Part of a small language model's weights: capped logits.
MLP neurons of a small language model. Each row is named by its layer, matrix (gate and up: input weights) and neuron, and shows model dimensions 0-127. Each number is 128 + 32 x the weight over its row's rms, rounded and kept within 0 to 255. Numbers have three digits each. A neuron's up and down rows have the sign that makes its largest values positive.
A block is one neuron, or neurons of one layer that tend to fire together. After each block is what it responds to, as a language model described it from the Wikipedia text at the highest values.

L4.gate380:118089108072149131140142144077124122139080094100107156135120076159104165151162135157145144091118180101161081148134140165162128113116140147119153074146133144149134136087105128156132113134138151109144116104096073193078148156164110133172143165106062099140080160142082146106172142207137102134117106117160093068188177126138122107111205090151098118163053162102143100143135171160177088143119
L4.up380:143197123149140154200125113103157167115097187151136128171101159132109106122169106122126104127151077149048149176102114088100135118089103130078151145167092163125188083150119134102127106098092202118155082131137134138108119117086155105110088055121150182116147121120109153165076103129135155170065155142055152116115151156120160115105130177152115163101138122136116187130139106143119122140109
L4.gate736:130152161110170124168120159141129133106106131165193153136103167175113083112141106152153099134162069162121148138113130169098144070146158112134154142140154138127127066060136135106135133131094157131060145125177099138180150136093157053149103158100171138056139174165149154111091059109107142161149127082102148076099137130096156049101174091100151187103125108168101144162182189083111149127149
L4.up736:146172123139144109113107079138137166116055088149110157068104087170179089104180149099128163177083069164148162087112045152161142113169150146133131189132180093097120203127139112112107110114108097217161080096159147113108126133131091146144091121124135174121118106158043122134119113166157129144131086121103169169139110150120106144070097151136119117146197138048173175151097111094186100140130
Year digit tokens. Middle digits of four-digit years, mostly the 2 in 202x and the 0 in 20xx, in dates, tables and history sentences such as In 20[2]1.

L5.gate9:172166169222149082126102160096095105153132106067119133150132100112142131169168133176101109087132164163137115112128176144139151153174074130072107131155144113149112064088160083106090202141090136096104166149131166160130087091136158139159168127144176120171146146172093120199113114133179016122195108137151120099085086184144119090172085119094116114067158152120156148127166161093092195130087
L5.up9:144149134203177107139071119103133129153110112071168097120113148150140131159106144181110143129124139133146133111124161157122133162111180181154104027110123136103098133134167099125112114179098126131122154136091115137069100154132117132170132125155149072158124131118174110157090139142151098120110124103132156117180123168155137108062150071139073090106083144083083117135111112112128149137119
L5.gate354:118161164118156078141165151163105091160185119122085139171095143166131132099106164139157124082147124171142086203166087187096116094087115117164115107089091136144116115138048095119135112138123154165078168131084092097201060146128114107129164099106166162127132106048097116146182119117069085162145115115094146160144132168113136138129147141078105105116074026172089108132138195109114102089131
L5.up354:105163087138142169106156126107162141141161121110139094099149129168123096120161137084088187127114130115137164131098089159149087109126153062132133106161078052128157143119183148128096153155112080088129110107117167136162176144143058132149125125131136192176139110106180095078138104106116105107164184099098129132086162129148162131129146111092107157102127102110105124142150100098152093095119
L5.gate385:173178108120136111143093154103148129142084089094128139102111150078162173180094123151096117116145109114126097147167092123139096168097158131146125135086150156149154067152136211166125183133129086161149068083172094116117108084131103160168168108098118157085087159163167135142122123089176097148099106104145160163105121150147143158081088126145138122146127134115070152150144139116107144146048
L5.up385:103121134085104100142079138140156126150103158098146153168167205125138160155161108155142181135150151165097080169185125115082087113130115108122113148126074126119149082108102070194130086138076090146160081115147146137171126108129154130101115139057171141172152165170174161178187146149096064151114104147129145152163130069146068163133120164133159108141106171068127137142083070139202167123125
L5.gate539:099163147155128140137087136161095113112185189118153076163133141079112126149135179153102032117095171090173071167104109134125109122148172144099103181153097138135100095133121108111114098120095114166124169109144096171087111107112145099097145097135119121168108117110158112137158105125148089129153096123115138122167110139103129042173056118197134105068146106094144179118105105028140132115141
L5.up539:097115058144143166148094107119116130104205124117149156140156149187164173136126123084069093125127123081165106178119063158109156118093135095047119175186128152118103099160109145105101082170136093191091186113120155113165157143072150148100117078170160131161149093110158080146058140125091070150137137149076164182034110123189110111086140120172126117098131156091173175156095173128153133117113
L5.gate551:181177154157093163206203131171110041127076157163112121160165108186121087102177150167129116169099176105114126109128170112160136132166100137073095155147091154128122122157118137175147179081094132134129067104056167132115133151079147172175134126116131107136123127109132160124055114163133195159113094159070146147126122175081158142102113110151114138121136133145096134107146152114105161116084
L5.up551:115164159060091178139064098152156134092143076078145135103115079156157147145099113087116128102115116092097078141117088108178116136123127139131108074164097172111105103080128124175087186105142127158103062063115112117152172171167176093081147097170134097114147138139057127124152153133080102150131139113118115119152107113157078152124157059122113163191042143123159056111150091106127152095086
L5.gate925:090171160129136164092121137124124123137155115077112160164177130135150181085128184129065190129100115093151137158147103110122076148138135116068111080132147079152161133157060168162141150093086072149142085156134117151094129110098161142138135080079128122187130173174099102145111110111149096121097140145151133161184167137154131148159130119181138138158099145092133132144091148113156195072080
L5.up925:094106192158142132124094117111120100139117069107110146156109168092192164164143153083048140127158158156171161136122070135096075149108136118118117135101168112065128143143134137113129096065121149149149105154166071102134102166135140119158135097181163109111062108123125155131139119136109135057113157142137113134166120100190113132154134134124099198119122141141114136117162124106187176171125
L5.gate1013:158134128148122079130115178121095096124101108161055137072085132107172122044130166097045152137169122147167111125171108159111099165171121147066095065129081125163099109146104174129114098113123122123136180156116090127131174045159086154116130137144133138151150124102191083120150149159160149117129189121122174081151123123135130127193128177141098141164144160118180099093102115153077172083117
L5.up1013:114108167157111166044180120163174070100139113114104125195133128077136101164097145076149139124158130171186072163096182095139117107145108172169127160152125102140103139089121106122128129082181084082138132154044130156143122132110089139109115122179111102119131135181143083136182125137103158069096103204189110089172142175121115164116176149153058149173169105087096101174076090133156110124118
L5.gate1017:153144100161091128127083138129183101136150141060160092153110110144074043116129125169125110080083121115095071193105090112151171135102112091137118137146127090132094137113121119151106133143114137101102131101150144131101097102151149173135134173097184143128155202115104106112115092091204152136146150156112160147151121178080105097105131116092114112093197106153195086120179064168125160182142
L5.up1017:129128205126106128163088124140111081118083068124079180125147144215121173125161101138089152137128135149113133078141128128128086112191174115117140115157068162121182060157136118181093093117135155214103165094185091063120162154136132124124153118157099150154163142107154116123150123097095116191133165139087216121140153106128115195064102129174103042151085085082127128120116117116110084173137
Dates and "As of". Fires on "of" in "As of" before a year and on the first digits of years or dates (2020, 2007, 1975), plus occasionally "review" and "reception" in critical-reception sections.

L4.gate447:108153166191167083139091119138168143137142065170181107080176197093160097167127088170154127126087119145096185120127178100081088194159147099156118117124122114032114103123137177122127122118135096121120144149175181087179136168162105093169182142106107125086090198137134164121053105127178146171134121074143069138124094081097098096104160072207150115135149147169114074134112124099109138116127
L4.up447:089149181130154136149115137088164176150155121071197053085108134116094135099125138157178116089138121066127104111173123094092088172120129114157150131172106129125151082155174196142139106100116127090104122144152115123077169131134145134141096109201088145069054198145074099135168148142222111185105166081122074169151081093128138061157106105138094175119116131107153129092097144146099093102165
L4.gate838:133136121157116035154157071135113156144182114143098141067070117079089163135098121131126131090091079148093152136154063172115145112155127119124148141129131137112106102122144112132186124126064096148167102151137174182158192128134178142116163158138127174116144111187080130182080085120086212162133138134117124133147047100138137088112149125123148116153095112091187138107139139103115127095169
L4.up838:121107222145094138101102163133125104197149113126091240130104131166098136158086150150131053104060159147102160133095169130104136096164080152122106121169117127107081125176119153172086130080125121191112073085137170081163151164147136157110131148163112131170043146185167124203133132118190170118083121145086163151137201214154129119085084085126128089098163092159153143143081130146154129090110
Verb after infinitive "to". Bare transitive verbs right after infinitival "to" (give, take, raise, provide, gain), plus other verb stems such as drawing, sell, identify, and occasional stray coordinate or abbreviation fragments.

L6.gate62:076115122108137089166120169146109149132174122068115136138100138101149159157144152135209094076141104061138098086140107128113133116138125140125201129091129190120118135148083131162086106104130068104099136165079163136115174169158115135103106168152129160108136145149056075163098121171078078141098172133073112169160116143113172109168122111110134160108113104094129142128103119107091126155119
L6.up62:152139089113076110122101149165125109126150141138113051120165128166141098164119126179165134120163116165142180055130101156075106170109135117109128142112176144141087138085170189108139101117137083096162140115086129118098114162140109156174148159120076122136080108098148128145164100078180101156118136159166119179132087089109109111200056134108110092125118099076156156106138156111095120090131
L6.gate407:165167225180124064153191155111116046122143128056082044120062180129132077168081142135144131114152152107125098113128099145168107082106093140107165106087079137124148134176135118154120125114110113102121080111111134127093146142120163114165176132177145096117090136143098130158140201122120132138104120054094129156104138101127115129114113139120127190164145114151144120067131139105123134144176
L6.up407:142110123132128100131053152052102138135160110090159099163164076084134148133135132164143152166178090088131149161087124163195116129178197097160139128123155149082085085131163123050118137114078123087102121120166120126084153191084124125143131131156109133146169086158094103110133152099102109169105181097136149085099175049076133164086152078152108142162161106098164145115101145201079081130158
L6.gate441:146171186124138084129119115159078058071125199119151138125089199172112168101122160117164134173170110117122171150154114176109153129083142139105095187141094112149171138205132063122160125087130151162113131080182057184060125137128123136144130125088170135142150113171121106101151097150131120126092092105124152181123071164181164115123117128135176130179107135103081122129163124089084135134105
L6.up441:074125119134122124122099129083119129165210109125129146102095164141136112107123136126158108181100083131093132181165113090135152128139182198113152088051187168083200104147119117110149108116093090124123112171141136139122130109134120166066138117077110150124189096167129126118126110100149183124106167111127187147188147165072094153138157176159156154140130140155115121188147161124099181127121
L6.gate972:080165165118145097113066126101082208114211120086160065108180099118129156083117133143059128114133129115125152105114111138148081183118117164087144156191216138159150142153128102128083075113149040148144181074128118112131116091123122147151174149147109084147092069167184165145163091094152083079145210096103172118128131120101089058154149186107138131122141064167080105110136122153102081082104
L6.up972:121149152136131161117104075088139162123109108129115161142090152094166100107160139160150120128097169118134125130105149184082075197088137159124170123135093147180111181097198117099129131110111131083115137067104148121086158140149157148196195147080120175123113135121155096170151071202102078145145092126120114154120115158063152109102176097090129175113081118113063103073106179149168089140117
Light transitive verbs. Generic action or transformation verbs, especially make, become, play, provide, and the word as, placed before an object or complement (makes the moon stop).

L5.gate17:171165163149124107133138137138081133120104146116131088156145077098072125078110100147144130092134152136079118085102143103124139122156127094109108081072084130163108135149141085172143184090101143136078109174117137172187097121106190202132163154144146181129174177159151128166105100187155129122099065106139171113081126135115129156098065152157150134152131101101129165086142160155114157198151
L5.up17:100147106169123134151131067077146114105136088142123150143120096126129100119133126166097172140190161066161138103088092066111151135121121140100132103147111175125128138149090157121136136177200061179124119161118074117091114122164164139131160129121100151117101130134133085141156131151175150117125101108079133136094166070086151211100196113135131184155113120151054097089126147085135157129116
L5.gate134:132177109142108070170104145091104170131132116177129125106106104075053136096094121172116146111151113102169133136175106148147081125116126125174138109169160134180143097141103130077071150177139103096086115163090153138089145194077102127121093164157074123088119116079115129149132103102107130165089184082089215100138103111092160136121047166143135135087111147209129158105155154101105155155095
L5.up134:117114074107080131130044107134144175144151105120135130109116138121125097099073148174133140167110118147132108094117128151082097139082126120179141090162067146098067147110174175112157161129181106109090087127106135145064099103118140048136154186134122117159101095158161169188121137146166132151118171095118112117147085111076148109131092085156128138178145139127113136180112138090138085166126
L5.gate277:093111215180159092166125122093147147145131127095163115121167122108139091151120118194113125107126097143169138070143105147083136106106147157097147107138179094122146151106159158136109074094067102098147138144142108135108139154097103116167163120113142153115127099102165167154105114123070145150136149139152082137084103122150088146141132144127085129135168151114106070056188042092082117104110
L5.up277:137138094127140160113161118126103146118121159064141108112150102050101158118104087123110119152174098129090143161163135082124093089122122131145173185082110133152145062134104152073115099099098071087161114168139148172104129110110120122138141131153113115135108102154090096149138176095165145152121132137149097050156169101095120121121126102079094164121172116102174097148142160095070105102067
L5.gate596:105174125151180111141084157166141096145103183144114102156130180140106128138126061185112126095110105090088131111148154117202140107130097124034114093141147159199112158148087098104168137102169139127152054095164132116137131104138125153136175092114138096125100083109096174187085095110142134108142148133134073128101125084104145110112177151162129091124149154185132113128138160120092115100110
L5.up596:097119090139090130161109154115116157125167120132117088176204107108056109099099123168062154161148115141110117137153133131134187145109184175074110158112120110121121123144111133102076109107107086139063062129113099167145149119100142116115116132184112094129083091116126104105139134059135165120067118136128112145108154166153131135071140103108153097122146146164163108125103085126126116122081
L5.gate706:153115142120093038110079175074136141133113147094144070121131147221121123123102125109112152071098178156114158115063107187108152168153165122150163140191157104077047103117092090091126109090150085158132087120089069166083135142140125145045116128091122152141100185193163141114142081101155156151153183114107124149142132114123147152076138141111147160147074143170099129109119149113117071101141
L5.up706:114135129134109136170181118105191098155141120039209167073092204073158079155113175111119126091103186105159093166158110130127149123136152133179108162159124126106131136149116106123077143177093157155086108107054185137079083059186130165160105146120165141144087150143060071115164162102137143162188062110084145085171145150127187152189062089127095093082122156152171146152135138131115121060116
L5.gate801:152123198135131106120063148133086120135204087187157146138069111079047092108147095094074127115105029181099144110102124155125172149121245091123153129109132106166110060188084160136156121102109188131118092127161110102087107064109112118160090199136151155166105110120084155150135140131138163133078162063087121104095120109141162136136127107093093159117150109151123129127168078101130124137043
L5.up801:115136125105147131196113135103123123067103101108113071160119117160094035172095101150126131126150083083100145163072152158138147174138206152104080159074175085120075112105121183158114100112113168087128104092120087134133127162102153127126103087107138131120148103152142124137140068084124082148131140046156117087133095125115149118129141079064198154144142128147083101194138138151105163095127
L5.gate824:110172136143156152176156183139130159128227142073048094101117114147150113106121114140111143103160151146099098149118138221102092184175101135078131120187101125188063141127125098146117135117074115137117080149149151133156116120120159142153131160108177123126136160089121129187146159111133181127134211088137150058100108090125147155099109136103144143167139130112134197111161158130098156137076
L5.up824:164172080127057086168126128085156162163120180114153122113101123154088097150095116128077117029112142085155135081116100140151129163123143106124114091182113102152094190113130105131141062137134078028156108133160125161126122107121124129123106132178134064123099207154131097231137144123117128096069097163094098111126077165152070140158111123104119145085193143086132205095141161140152150107129
L5.gate962:108134119133139102176116104122095144135158120157103100158074125124175122113123201088136156175098151096170107108131173070149118141075107132108142184115153121089140124186141164107165094138088191107123058114142130132138161155095117131120173073063154194109170126088141079166153158113174104092118150151131149143147115101132067078106199064118182138176101130127085125114124116108137108124080
L5.up962:132179120135140111153100084077165111159163149116107080129152084112118131116118128169118138145125172138091085137071147253128158156086092094158141150138140144127092117127115150114148084098087169110092124117098124139095125129079130143145152106118149091153089142170187116140094142177144137143029117152136154191165117113128152113123108064132109138114154093103110148145110140086145106112158
Causative make verbs. Forms of make (makes, made) right after a subject, often causative as in made him sheriff or makes it the only; also have, had, gives, and of after one or both.

L6.gate168:109139128082145116079169092180130122109111156075147103069086146153125160092120198119163042158074115151059065145111114132117120174140077102096127143153137104170120173169134180133158142102132163111188146129117137165180059162146103169164136095061158076117135154119137124134148137130132127185110109170152189069149118117161177085176114103101125111222111194112135139097162173158116145125109
L6.up168:153111122069101171141152096117166145141150103110169150128147101106148164151158158110115175117145105165071121136118139169084103086118166112115134156156110189159153124115114165095153120189098110210151149147154154125136172162124192113090205122183114152081161112121094170174135120157111081101116135061155094111186140080105122120123149145133137101107139107107112157089145124150089167152175
L6.gate534:157177111111095105203104139154149143106121075160061174125092146181149125056145094166136122099109092222189169179102136097161122166136146109148078112151113127146095098051088093091166100059110094146147108152097096159110092142116111194104134111150141122093089150073059146171120119148099133142081136143088154107114125144094137133133091172074107046097176116125100121122170091087074104135087
L6.up534:074160105105093065140183104117151137128156094128101177097116173152124099091097189091138174114138110122129134150101081110154127057085129093142117115158112140108139139095127157103131053148158107117114150094106139168146178140120163148107148153123054098107095197172091099204144149111105150222104174150075145107155107112074195126073126139122121122070073058125124129099137077062151151137064
L6.gate571:161118145124176157150130156138131123090154103111119087151133203141139146170119128064101136120106131144148094145106096177108108217134116104101176146163067134160048143184117124127177118135133101149142145032098118216120149189155127097123110181108140099169090181193175132158108167175138093138090131143191102105131127084077132129138195133069134096103074119094130129092159130130139157098104
L6.up571:173147152128132195129191135102133134115120098055136156157108095092178135141159130124076150116096115110158115158133074141135136099161119111118102154135138075139162117139133148155128076158048132093183162100121163169121074150090122186170142089142088153099082134074066137156130129152100176127098152117151115098167127142144104151105075181137077114108048161104088085115161149094107197108111
L6.gate953:128207142135128147105121139173087128092161100168132111149104127138073109138147170157126117136082128131130186117161092142112088169121104148109143115095114141093133170175113143122092093179084126108175127143052144120089102139076151107159129151127153110171055115078126140177100152101134103107042179170101135144139100103114188138159144089128105200112095161152119128115132140084176159088131
L6.up953:148156097186114134109123137121196209077168113106130140129096144114193097173132127142092118182135115147157134151086116186092112100093114158141108123156117175156175121127110141158153110144169064155123155152177142125177126172123112145117156163074136143116109199145072119162162048055232126070160157167163142125146106071124119122167154139110097095097160118169102146108210108135126120145131
Year digits in dates. Inner digits of four-digit years, mostly the third digit after "20" as in 20'2'2 or 20'2'0, in dated prose or lists.

L4.gate436:168151116183146064122154151194128065122130122176113128109137148129115105106091153155133095185079149139124139121153110125141131152114129079113089145105135145137169084142106154116098199070111085099103124087143103052174112117101087109078112067093120147093146142097110117119128085120116117165186144153134156132137123101082114199077083174131143151069150146074129143145137098106080074139105
L4.up436:186129114185138114170096161151128087103173147126161126126157158093089143155102119119149112100169180140099125085116101094091102104160087094114078114113200103106121084145130170100140163148132172124045062123079089090044137122132092133204163080103105158042132158118086154088135157167169132075177169127114131145115077084131139073159097150093149126112160150124186065163117144092120110160160
L4.gate634:098134143090152078122146176152140164136151108114144168102127164098106168105120166154112141141154129204147119179144141093091175130098050094091146115067141167110051094132106130141148136132151152125114191122176133103199147075147147138141077121096153169196161190128140163155082106126156133119148132133152084150141106070132057178104147147152113133080092072094108206131174166150103126134187
L4.up634:129167067185161124093068121086170132073154042155084158118116126125071123112134121144112160122151170170160096137117162155123162115159069141143157143148148100136081128186130158124072164175164188107106136105131117168094122104083148123139050074108121132146122060106072114138077122165051115086103103111115165081126141165068078136103125143116085137073130119140120156085127103148163140187148
Subordinate clause openers. Conjunctions and relative words that start a new clause, mostly when, also after, although, where, which, because, that, at sentence start or after a comma.

L5.gate155:089188120136128138117143164119133157056160184072093063104137098162106072121093139145168153119132123104176179150178091134191179114160112170173080117176142147116106145067115084154113115132096085100114096175115156111198138162125105149089109163106107165127155125099130123152060110163160117084140150153086121123143139113160132100105151171109073165093078096150113101057128123116188135094190
L5.up155:147132140149119115161115145143135152143167122139145132193117149123069103146125184087176089133155111166154129129145101139143090098145137147160102160108155154093088083072151202129052119114140136101162130136156193116122162106132142118161143121116128106150095176139118126082128137131176193151140134120143123144173030103113110047108185090116089131123065149146098111129193091135118109089077
L5.gate175:124127130187088107116123133127121109168174096089158130093118182094142078068139185133144078076033123125132157108109163176153147104142113141155081109107152158144101178105073145117157112129109088092234127182132078112134122092163158176100022143099180157119202181152131132105197148086122176162102139115103148157138151148090102116127121142158071147154123123159203141100155099100109161091202
L5.up175:078180084134114141129087087092139154171142039180120114084122087063098101134164091143163088134121221081118139162121112141136127188190187131122122122117160133154122107152135113149114117067135155087083055145095163065058165133058090117119149087131097108170139144110118125146202069151108188149145168128101160117180138091100156250025139079128109158134138129151113115138097107128176098045126
L5.gate265:081147103188124127149135093102103143093149099127139163171169130110096166144052168189173149080119100201107106153096122155101205101148090124121077177094085171089104134073115156129133110076119139193145150127105135162097114177072143111095110062155091147143115085069147171126101083136138117098140092122115135136147121201115144123157175146085133183043077159140141141122216189129125149090104
L5.up265:184151165088118134141124136111158166152141133131063146084123176138153091140114093120120162082125106137103176171087096105180146090162055105145106115117158088155174106092145090196071159161073146121102140169187151077179150165104161124133141120127167169154179122164125079120122185122127125116102177130123130151095140173123175158077139105150138160124154101103126145149116133128063184194166
L5.gate563:160126114107144125149118136125125117172153147115135130069139094135108101096142125097172134147086114147094088134104071196103122125170143097196151050107134111140129104096120135106116157116092144094123100103127173149094163153127113103168123162107119176117128077092119091094155127164180103121124136119168097129070175098133066141112119106086101100134082083112125106045190179085113067031132
L5.up563:132129042208104092156082137098099174051150070157146082137112136157154110185149182154141127135131165153176140061158100157161127108113156141178176184066173100167116141111124181131122136097161104125035125115143092118072166138164136132137083183079107124125102122084134113177087075204124107150153161124095128100154088136095124156112155073106154160094109136158131085131116169138146146165119
L5.gate677:122153114153140196105152147119162133135208145108112111129121101122140138168061135131110140116147098096117136127125113130093114149118110085155097145078167144146086121143110157170136149134166160088175099204142135046151107134174139073096091069102146139146107118115134070103118112061210140101138172091099117084129098119106097156084120157095122157084138169133183132126156147132129053048129
L5.up677:134150170114150086183117087096144135102116067111207162143119084141164107149101139173114094125103129182117116136106139135101098157133088099139179181131199116097190155142150114142185183144151180134123179118103168092072141112161080200125147112122093130139119128122148121092161138125132068135139151139160155130066153093189142203126133137144056130171133115094086121126113083150047143178120
L5.gate879:150129166061101109090115119169133101170103174188139135135113125082126075107147087100196188134089118110197086138125111187116092103132102174163107102141102096104158103055088131113190073075125137192128102106142137098151148137170127136086094115150151152084154091112216114125139148062154164133082095110086127172144208122146172106102107131104110145148171146163083132141103127120109157213167
L5.up879:126135119107169148126158178096111150096158140086108154097177207095192118169084150165141163184171136081122171082145146144093144160181104180152102123127096132133118092076105114137165149099123125117177100140142140105095092110101135180111053075106136186156071156169119095149074152107148139092158187178131073095174089131150050057117154121142113134086122164160124166187111151128119135136153
L5.gate934:151151128210139121104134116135108119143076035137118124070112123086098030166139150124199095128169139145132089101144110081190188117116112114098159139164121124143158073063046084201181108105098089140169083130130110115163120151119083123153104108118097120088144136112154113186119154163125115123145169116121127135126172061135128186078157119103175133128141091145067117087182158156078185131171
L5.up934:189155124215185141100161180141138123178128107102063077055167136065130172150124113074127112115141142089103129131167169147144122109138151082127111111165088137177173152116104117072107184120135072179172120130148119092134075076118130068117136113121166110129121104129067068150166134153116141132142100096109166172166135148075153142126108201157092142130119125113088124128169147137169164125116
L5.gate1005:130152139097134148193165150095107169100147160125145133093107161176084168146065117131131137161147033133187156117132170148127136129134101101095119110123096141089111122160142161080121108196105187117162115137136083108091165126113103114164175161142140180133128128148125149181138154122147129120109108184154083110160118178125151062173158155161108091081118132117111147148171151143124122073134
L5.up1005:140125128117101106169139200105155115087095153125164103076134092127185179131084174128135127177115090149132128218083136170157138120141103134135080087112148081137148155115093087161176124165084132088125123091106105108148099120108118130124120118183094088106083142171161147150162191196094097153120197173058159099150115078123138072111069109137078160135145114117115181110138099188088109040141
Clause-linking connectives. Connecting words that open a new clause, usually right after a comma, such as where, with, which, who, although, because.

L6.gate502:174159119094155148098127161119137112091149154102135136160153127127112155092095136167087140118125080127143087081133157166169128159121150092105089118150086142141114113127176171167131143083133102146168162121089115181111105144090112097041096094108100097069131132227156114117130141132164129106116157135163136098103078158136090147100127125093143174095103169083090045142167255120134154140090
L6.up502:140094093134124155165148121140138116157108123081077119152149146128129115185109184097084090122126134123139140135123085161128087120113097085085142123111151205127083167125141165161108122142121107109186170145091151146114052080126134119085070130119130101122106087128101163147076159113164173061131150075141116066116130125127083086163125105136192150126130111127111075142087166130194113168141
L6.gate731:123178110120113168097108147062162124112200127137143061102144160139189069137153163181165083091139085103115195127179150138158143153137113166124125080122145125180090130096103088178100141128160121094131085194089116086076073121100163103090125123107152134110104149187099156156138153162112136118174104153150091159124135070140173099165188117135111151112115070179130126133130143130151123138150
L6.up731:138099117105110171110130150076171144155203082084114063107106169164097096144156158158114148091134117102165174126145148148050099180059076202164096141159141127195118153098120056131144153136102142084119081144131142129078150178142173125148147126088177198136140081109126097173177191182144084030133122126126090133146070048056086117117170141105075164149140115120110102156139139136134117192102
L6.gate871:156146078179137160143143122192119095138118141093106101113140137118164174144114124146099169128159091117177124204124150118178111137128114117070124122131150127155161092119158102051144162174151156082101146185146093142166106134129189092129095050078128120139093158068140131113107137190084123120163105160142140139119147116099068122084127132090146125110182128116133143152123154118118149148133
L6.up871:122130170152120091166119153100126102157141099123140100160135142157107159103135132153104124147167143131154109116136156140138111145108116123134138155135181147135116074128159111133078071113137122121062088151153155137149178096169107123106096136110126164134117102164069082099165134088119102182163124129128183165104090098116105137148100178184128080148125075143191099189127111110149199118096
L6.gate998:156147107115131073192097157149167143141095065151136111128148110136124139138106096146107164145171126130128134128166113133119127156160127101097135169140196182129109154127093118103125109157132140185142149172125168092057113148105121088148116125136123170159091136138115122101115146079182193114147116094120083066153121163050089100110138145104114143053116088131120151110109144073153140151153
L6.up998:122103099158107151099131152127170140180147116117098118137154119129111153127123155156196170102113166115096118100144064097161134099192057110088113126089106121111099183080024105169111140148075170126120125191153151140115134100167087087114157157112118127111176125158130085133150111167110194112134134165070148179158184099142102124150083115133123112111180108099090125136099099161157144131089
Clause-opening pronouns. Relative pronouns and pronoun subjects that start a new clause after a noun phrase or comma, such as which, who, that, plus it and he.